MLP neurons of a small language model. Each row is named by its layer, matrix (gate and up: input weights) and neuron, and shows model dimensions 176-239. Each number is 200 + 40 x the weight over its row's rms, rounded and kept within 0 to 999. A neuron's up and down rows have the sign that makes its largest values positive.
After each neuron's rows, "fires in" lists the words (lower case) most often at its 100 highest values on Wikipedia text that the model never trained on; "fires after" lists the tokens most often just before its 100 highest values on Wikipedia text that the model never trained on. A number after a token or word is its count.

L6.gate292,190,224,182,193,263,224,149,220,221,267,195,231,225,210,243,241,192,208,130,209,226,269,176,174,170,202,205,192,216,192,237,205,208,192,204,174,132,194,174,280,205,198,229,216,202,198,145,190,161,225,191,282,166,186,261,201,214,196,204,221,188,177,203,214
L6.up292,264,225,134,184,270,259,181,190,203,242,144,173,204,240,163,240,247,231,242,172,191,233,233,240,217,175,214,197,159,145,166,184,239,203,215,223,247,214,227,220,206,220,155,167,163,235,189,173,297,148,184,168,210,135,235,186,205,204,244,120,182,193,154,198
fires in: "city" 26, "district" 13, "state" 11, "town" 7, "university" 4
fires after: " c" 21, " st" 9, " D" 9, " to" 7, " C" 5, " B" 5

L2.gate115,249,170,189,243,193,170,201,211,260,201,238,188,294,127,170,192,205,190,212,160,256,159,192,200,242,180,124,227,289,160,214,194,204,192,185,173,191,220,160,276,187,172,178,175,249,170,157,189,125,197,211,223,211,183,202,196,174,185,211,204,159,231,189,195
L2.up115,219,215,85,230,179,234,133,175,210,268,165,168,236,236,140,195,238,150,193,159,208,190,196,195,239,258,229,250,195,197,227,187,153,190,175,147,252,249,215,129,238,236,238,236,154,142,210,230,210,158,148,260,123,163,256,252,176,224,215,168,253,136,219,135
fires in: "it" 90, "also" 5
fires after: "," 28, "ed" 9, " that" 6, "ing" 5, " and" 5

L3.gate612,190,214,203,140,155,224,190,227,173,216,85,200,154,187,238,247,162,171,246,218,225,160,215,184,165,226,213,177,194,181,170,207,211,227,335,222,246,271,183,209,201,203,248,257,126,254,262,186,267,174,242,164,229,182,191,174,159,148,273,241,229,219,158,134
L3.up612,168,144,218,207,198,202,199,190,233,162,136,130,185,238,187,234,225,211,211,229,214,134,239,151,90,189,262,197,164,194,182,197,218,198,183,230,119,168,178,286,219,230,170,117,170,260,180,204,134,244,156,280,170,222,178,173,246,206,243,263,187,227,262,218
fires in: "in" 54, "provide" 6, "continued" 5
fires after: "\n\n" 36, " cont" 10, " (" 8, "v" 8, " \"" 4, "p" 4

L6.gate387,199,133,242,257,157,108,174,235,226,181,263,250,221,224,196,260,193,166,165,171,178,199,251,127,170,240,224,201,126,221,110,214,195,184,151,256,193,153,199,200,160,218,178,217,158,180,170,257,227,222,212,244,178,224,188,216,228,205,113,204,194,177,143,234
L6.up387,199,176,237,201,259,264,136,234,282,246,237,254,123,195,206,160,163,174,186,184,257,216,166,223,190,181,181,256,128,204,223,256,199,206,263,140,188,146,223,191,179,206,127,145,201,254,170,214,155,189,199,220,244,196,177,185,246,208,175,207,241,205,159,178
fires in: "0" 49, "1" 19, "size" 5, "one" 5
fires after: " " 59, " (" 7, "," 6, " s" 6

L3.gate192,137,222,174,174,137,189,137,161,162,183,217,103,161,243,188,243,217,157,197,196,200,272,190,246,223,101,214,251,245,184,280,157,155,127,175,219,254,256,184,191,211,207,228,181,215,139,141,219,170,142,187,261,158,254,241,196,205,193,224,199,184,211,147,158
L3.up192,166,209,175,209,248,261,180,209,181,221,157,210,268,175,198,175,204,142,187,242,236,125,214,240,201,235,116,140,271,160,132,232,169,230,219,168,188,211,173,202,180,189,224,140,184,148,212,129,220,251,190,249,235,149,229,202,222,174,217,280,230,171,221,182
fires in: "round" 12, "games" 11, "3" 10, "0" 9, "6" 7, "side" 6
fires after: "–" 36, " g" 13, " r" 12, " s" 6, " p" 6, " R" 5

L6.gate48,229,200,242,253,238,260,234,212,155,258,178,134,225,168,279,215,190,265,140,151,178,227,94,262,233,191,254,157,172,182,195,215,200,153,228,159,183,178,265,261,187,179,165,155,234,264,184,232,221,225,254,221,228,187,220,237,205,64,225,167,139,205,188,289
L6.up48,215,188,208,221,235,223,182,219,175,200,126,292,217,216,217,263,251,272,190,245,110,194,262,187,210,195,156,134,219,231,168,155,154,183,148,200,262,221,259,201,147,208,206,135,201,197,187,184,126,189,177,204,188,268,240,216,179,160,209,233,220,185,163,176
fires in: "city" 30, "village" 12, "forces" 5, "district" 4
fires after: " c" 21, " v" 10, " C" 10, " for" 6, "iv" 5

L3.gate235,188,213,234,216,242,173,112,203,160,290,186,219,224,222,205,201,238,219,190,182,244,181,234,136,211,158,256,218,227,179,179,201,178,221,184,133,210,149,200,206,160,191,201,202,109,286,184,108,229,271,189,183,196,274,202,160,257,211,173,235,190,159,169,203
L3.up235,209,165,195,83,253,198,207,140,275,175,110,170,248,215,196,188,175,233,220,198,101,241,206,223,200,197,223,148,224,208,200,206,142,255,208,198,184,225,163,204,151,151,166,210,215,219,188,161,181,195,191,191,138,213,298,209,195,233,212,185,234,217,188,191
fires in: "city" 27, "building" 9, "former" 9, "vice" 6, "town" 5
fires after: " c" 22, " bu" 13, " for" 9, " C" 6, " V" 5, " to" 5

L2.gate380,134,177,173,149,256,125,196,216,239,226,143,262,123,140,206,131,135,177,236,198,188,179,191,221,207,171,242,143,208,191,149,206,127,149,253,211,169,185,185,224,205,216,160,166,100,200,236,135,238,263,212,186,173,201,262,148,160,211,204,165,178,115,179,109
L2.up380,272,137,179,203,259,183,239,214,237,208,230,216,174,141,188,166,177,220,271,181,179,180,200,222,234,182,204,204,158,208,212,135,243,275,197,192,195,163,197,194,220,165,193,157,219,246,154,169,230,205,288,194,211,239,157,211,205,170,226,218,245,165,154,260
fires in: "s" 32, "of" 20, "code" 5, "model" 5, "modern" 4
fires after: "'" 32, " m" 14, " University" 8, "ember" 8, " c" 8, " qu" 5

L3.gate280,202,241,142,160,276,176,184,276,244,192,174,179,202,239,212,266,133,166,177,236,240,241,147,131,141,109,229,204,178,148,172,243,204,197,190,132,258,158,158,235,183,234,215,220,179,219,138,183,197,212,202,224,150,197,210,146,208,250,234,200,211,130,165,145
L3.up280,144,165,147,236,283,183,222,242,204,186,109,201,160,180,217,212,141,222,181,260,182,241,216,213,181,253,160,196,161,144,172,233,242,236,175,186,182,130,133,220,213,209,221,210,204,199,282,254,197,171,179,268,276,202,195,219,227,102,266,189,175,276,180,167
fires in: "in" 92
fires after: "\n\n" 44, "." 42, " \"" 4

L2.gate69,220,263,224,232,156,187,186,245,211,164,212,164,220,133,167,207,185,63,213,161,186,172,252,232,208,154,274,241,196,159,199,202,173,177,207,221,180,266,195,170,104,209,187,181,225,171,182,198,233,173,280,158,215,272,196,191,197,163,162,228,177,290,263,191
L2.up69,153,239,176,237,223,189,248,198,229,291,211,236,255,172,164,210,237,204,175,87,286,139,207,233,219,225,177,223,234,243,187,145,111,183,150,148,186,169,203,164,152,136,241,167,242,231,199,203,296,165,180,239,189,125,138,227,130,136,143,222,259,219,182,179
fires in: "6" 15, "3" 13, "0" 10, "7" 6, "4" 6, "5" 4
fires after: "." 94

L2.gate667,174,212,230,149,188,169,245,186,246,222,236,265,166,182,197,178,272,128,196,251,248,193,233,170,177,171,144,203,129,219,206,215,194,284,210,231,217,196,125,186,184,229,173,220,153,157,168,136,214,256,226,163,206,222,227,189,238,198,148,202,192,215,161,241
L2.up667,241,159,250,188,148,232,144,188,203,150,193,224,190,239,243,279,215,133,183,146,241,186,189,152,238,208,143,313,194,168,262,197,134,195,177,212,254,97,237,206,192,151,221,125,221,231,189,170,137,151,209,190,203,149,192,267,223,216,185,255,208,243,182,173
fires in: "0" 66, "infantry" 4
fires after: " " 59, " in" 15, " (" 10, "–" 6, " de" 5

L2.gate268,189,200,119,250,251,218,201,137,221,184,146,264,176,181,253,228,195,168,205,194,155,235,182,205,203,222,175,178,162,139,226,207,229,218,228,152,226,198,181,248,193,227,169,210,231,208,198,165,210,247,317,272,198,171,125,208,244,229,187,205,233,262,149,167
L2.up268,174,149,178,136,225,166,234,148,133,192,246,186,198,152,201,191,210,136,250,201,179,216,189,189,204,228,193,180,216,200,216,246,219,159,200,252,167,249,183,209,193,143,230,188,174,218,173,145,189,236,194,271,156,212,210,228,240,238,132,134,282,178,179,229
fires in: "following" 17, "his" 16, "born" 12, "college" 10, "at" 7
fires after: "ollow" 19, "le" 15, " (" 12, " in" 5, " l" 5, " s" 4

L3.gate217,206,186,187,139,234,141,205,290,241,202,172,183,240,258,256,137,134,258,168,223,260,188,140,222,191,235,254,167,166,98,202,170,184,253,102,133,168,211,211,153,222,206,186,95,122,197,224,174,110,168,185,260,219,213,231,237,169,176,169,176,193,211,140,117
L3.up217,144,209,169,143,165,150,121,212,167,257,251,191,246,218,251,240,261,211,195,201,163,165,242,283,238,195,137,210,259,252,243,198,220,277,234,202,205,160,241,197,278,226,252,205,218,203,199,237,212,285,210,180,206,241,157,148,272,209,199,155,236,197,196,277
fires in: "college" 19, "league" 16, "ncaa" 6, "degree" 5, "florida" 5
fires after: "le" 19, "g" 11, " Le" 8, " le" 7, " M" 5, "id" 5

L6.gate372,187,139,158,247,222,248,231,182,171,109,272,212,225,298,168,205,215,148,188,115,222,188,170,211,232,207,226,156,189,184,228,167,139,181,275,227,212,210,113,199,151,228,236,212,219,231,236,222,159,226,273,234,200,192,208,192,199,198,216,203,174,138,151,169
L6.up372,178,214,126,243,176,143,178,192,251,106,205,192,187,131,181,163,216,179,224,221,263,173,237,214,220,243,205,145,186,135,179,198,208,189,162,172,237,219,198,166,136,277,188,208,192,175,261,163,177,208,152,228,222,185,175,247,206,188,215,223,201,216,130,222
fires in: "it" 79, "italy" 6, "italian" 5
fires after: "." 32, "," 22, "I" 10, " and" 5

L2.gate486,237,214,179,176,180,233,159,167,216,168,133,180,81,167,177,190,182,89,198,219,223,209,155,187,166,231,255,188,200,110,218,217,158,157,220,184,143,187,168,212,204,256,243,166,185,158,192,112,206,168,204,219,217,203,223,202,191,234,181,215,252,210,180,179
L2.up486,186,150,167,163,214,180,224,282,190,179,238,203,225,175,171,227,103,245,250,237,205,291,181,226,229,191,209,155,284,271,155,202,215,172,206,274,174,159,259,171,142,192,190,263,221,246,192,156,175,276,234,234,173,118,150,171,220,162,178,103,124,180,191,235
fires in: "county" 18, "party" 13, "study" 8, "project" 8, "technology" 7
fires after: "olog" 14, " Count" 14, " Part" 13, " stud" 10, "j" 9

L3.gate700,238,250,133,137,195,269,119,173,237,264,180,136,148,144,172,227,303,202,221,220,251,131,170,163,223,209,136,188,188,148,129,164,167,154,113,254,180,237,223,231,191,183,239,249,242,192,270,165,169,227,214,201,172,266,204,130,137,167,221,207,187,153,210,278
L3.up700,209,119,115,208,158,212,177,208,221,232,220,186,230,220,201,204,188,284,223,205,196,178,182,180,218,189,188,246,156,230,243,222,206,165,228,252,203,230,159,181,161,203,207,188,264,290,245,224,236,252,197,202,208,271,272,218,152,247,171,160,159,169,187,214
fires in: "known" 20, "large" 10, "native" 7, "wrote" 7, "strong" 6, "stated" 4
fires after: " kn" 19, "r" 11, "ar" 10, "ro" 7, " n" 6

L2.gate471,224,222,160,168,216,176,192,219,243,161,124,169,218,134,255,224,154,259,154,116,255,175,230,249,167,215,182,184,212,200,249,210,151,188,200,122,178,198,210,243,166,182,180,146,186,233,213,114,227,256,228,236,235,246,185,197,165,206,157,217,162,224,196,210
L2.up471,181,196,187,193,145,149,289,230,231,226,162,239,227,110,269,156,282,158,224,214,199,160,260,246,111,216,222,240,195,237,189,298,162,184,221,154,192,99,176,236,185,143,148,165,202,158,193,233,217,247,196,115,220,246,168,156,190,206,157,225,209,174,201,222
fires in: "new" 17, "competition" 10, "competed" 8, "peter" 8, "national" 5, "netherlands" 4
fires after: " comp" 13, " P" 13, "N" 12, " N" 12, " M" 9, "p" 8

L6.gate234,195,174,183,154,150,200,183,216,243,199,130,192,231,184,194,225,238,334,198,169,183,176,194,285,220,225,170,224,236,227,177,337,255,199,200,232,175,294,215,158,182,192,172,279,241,224,194,190,242,188,210,246,185,295,199,146,180,186,230,204,166,194,245,214
L6.up234,228,201,191,222,168,167,186,145,225,193,221,185,106,242,136,230,205,176,184,258,158,153,192,201,234,289,157,226,179,170,252,209,204,177,220,206,253,198,193,208,303,198,174,240,184,231,216,172,128,110,256,190,207,219,194,160,143,239,230,143,202,250,239,230
fires in: "such" 15, "known" 14, "using" 9, "wrote" 7, "on" 6, "shown" 5
fires after: " s" 14, " kn" 14, " us" 11, "ro" 7, " sh" 6, "ased" 6

L2.gate54,154,174,187,184,205,163,117,158,284,257,230,270,209,219,145,266,213,181,160,287,201,142,231,228,189,125,214,161,209,156,209,245,256,192,285,238,194,296,208,198,231,245,228,209,204,148,205,185,186,220,209,251,140,194,185,211,206,215,176,214,210,173,215,209
L2.up54,217,130,207,174,234,219,191,195,215,226,229,176,143,194,224,230,159,202,218,224,212,202,185,198,175,138,250,159,213,227,230,265,203,178,278,182,194,238,201,201,175,235,259,253,257,179,253,143,214,125,250,257,159,187,231,215,158,178,154,165,208,236,174,200
fires in: "death" 22, "date" 20, "died" 14, "candidate" 9, "district" 7, "by" 5
fires after: " d" 35, " de" 18, " D" 11, "id" 10, "D" 6, "ed" 5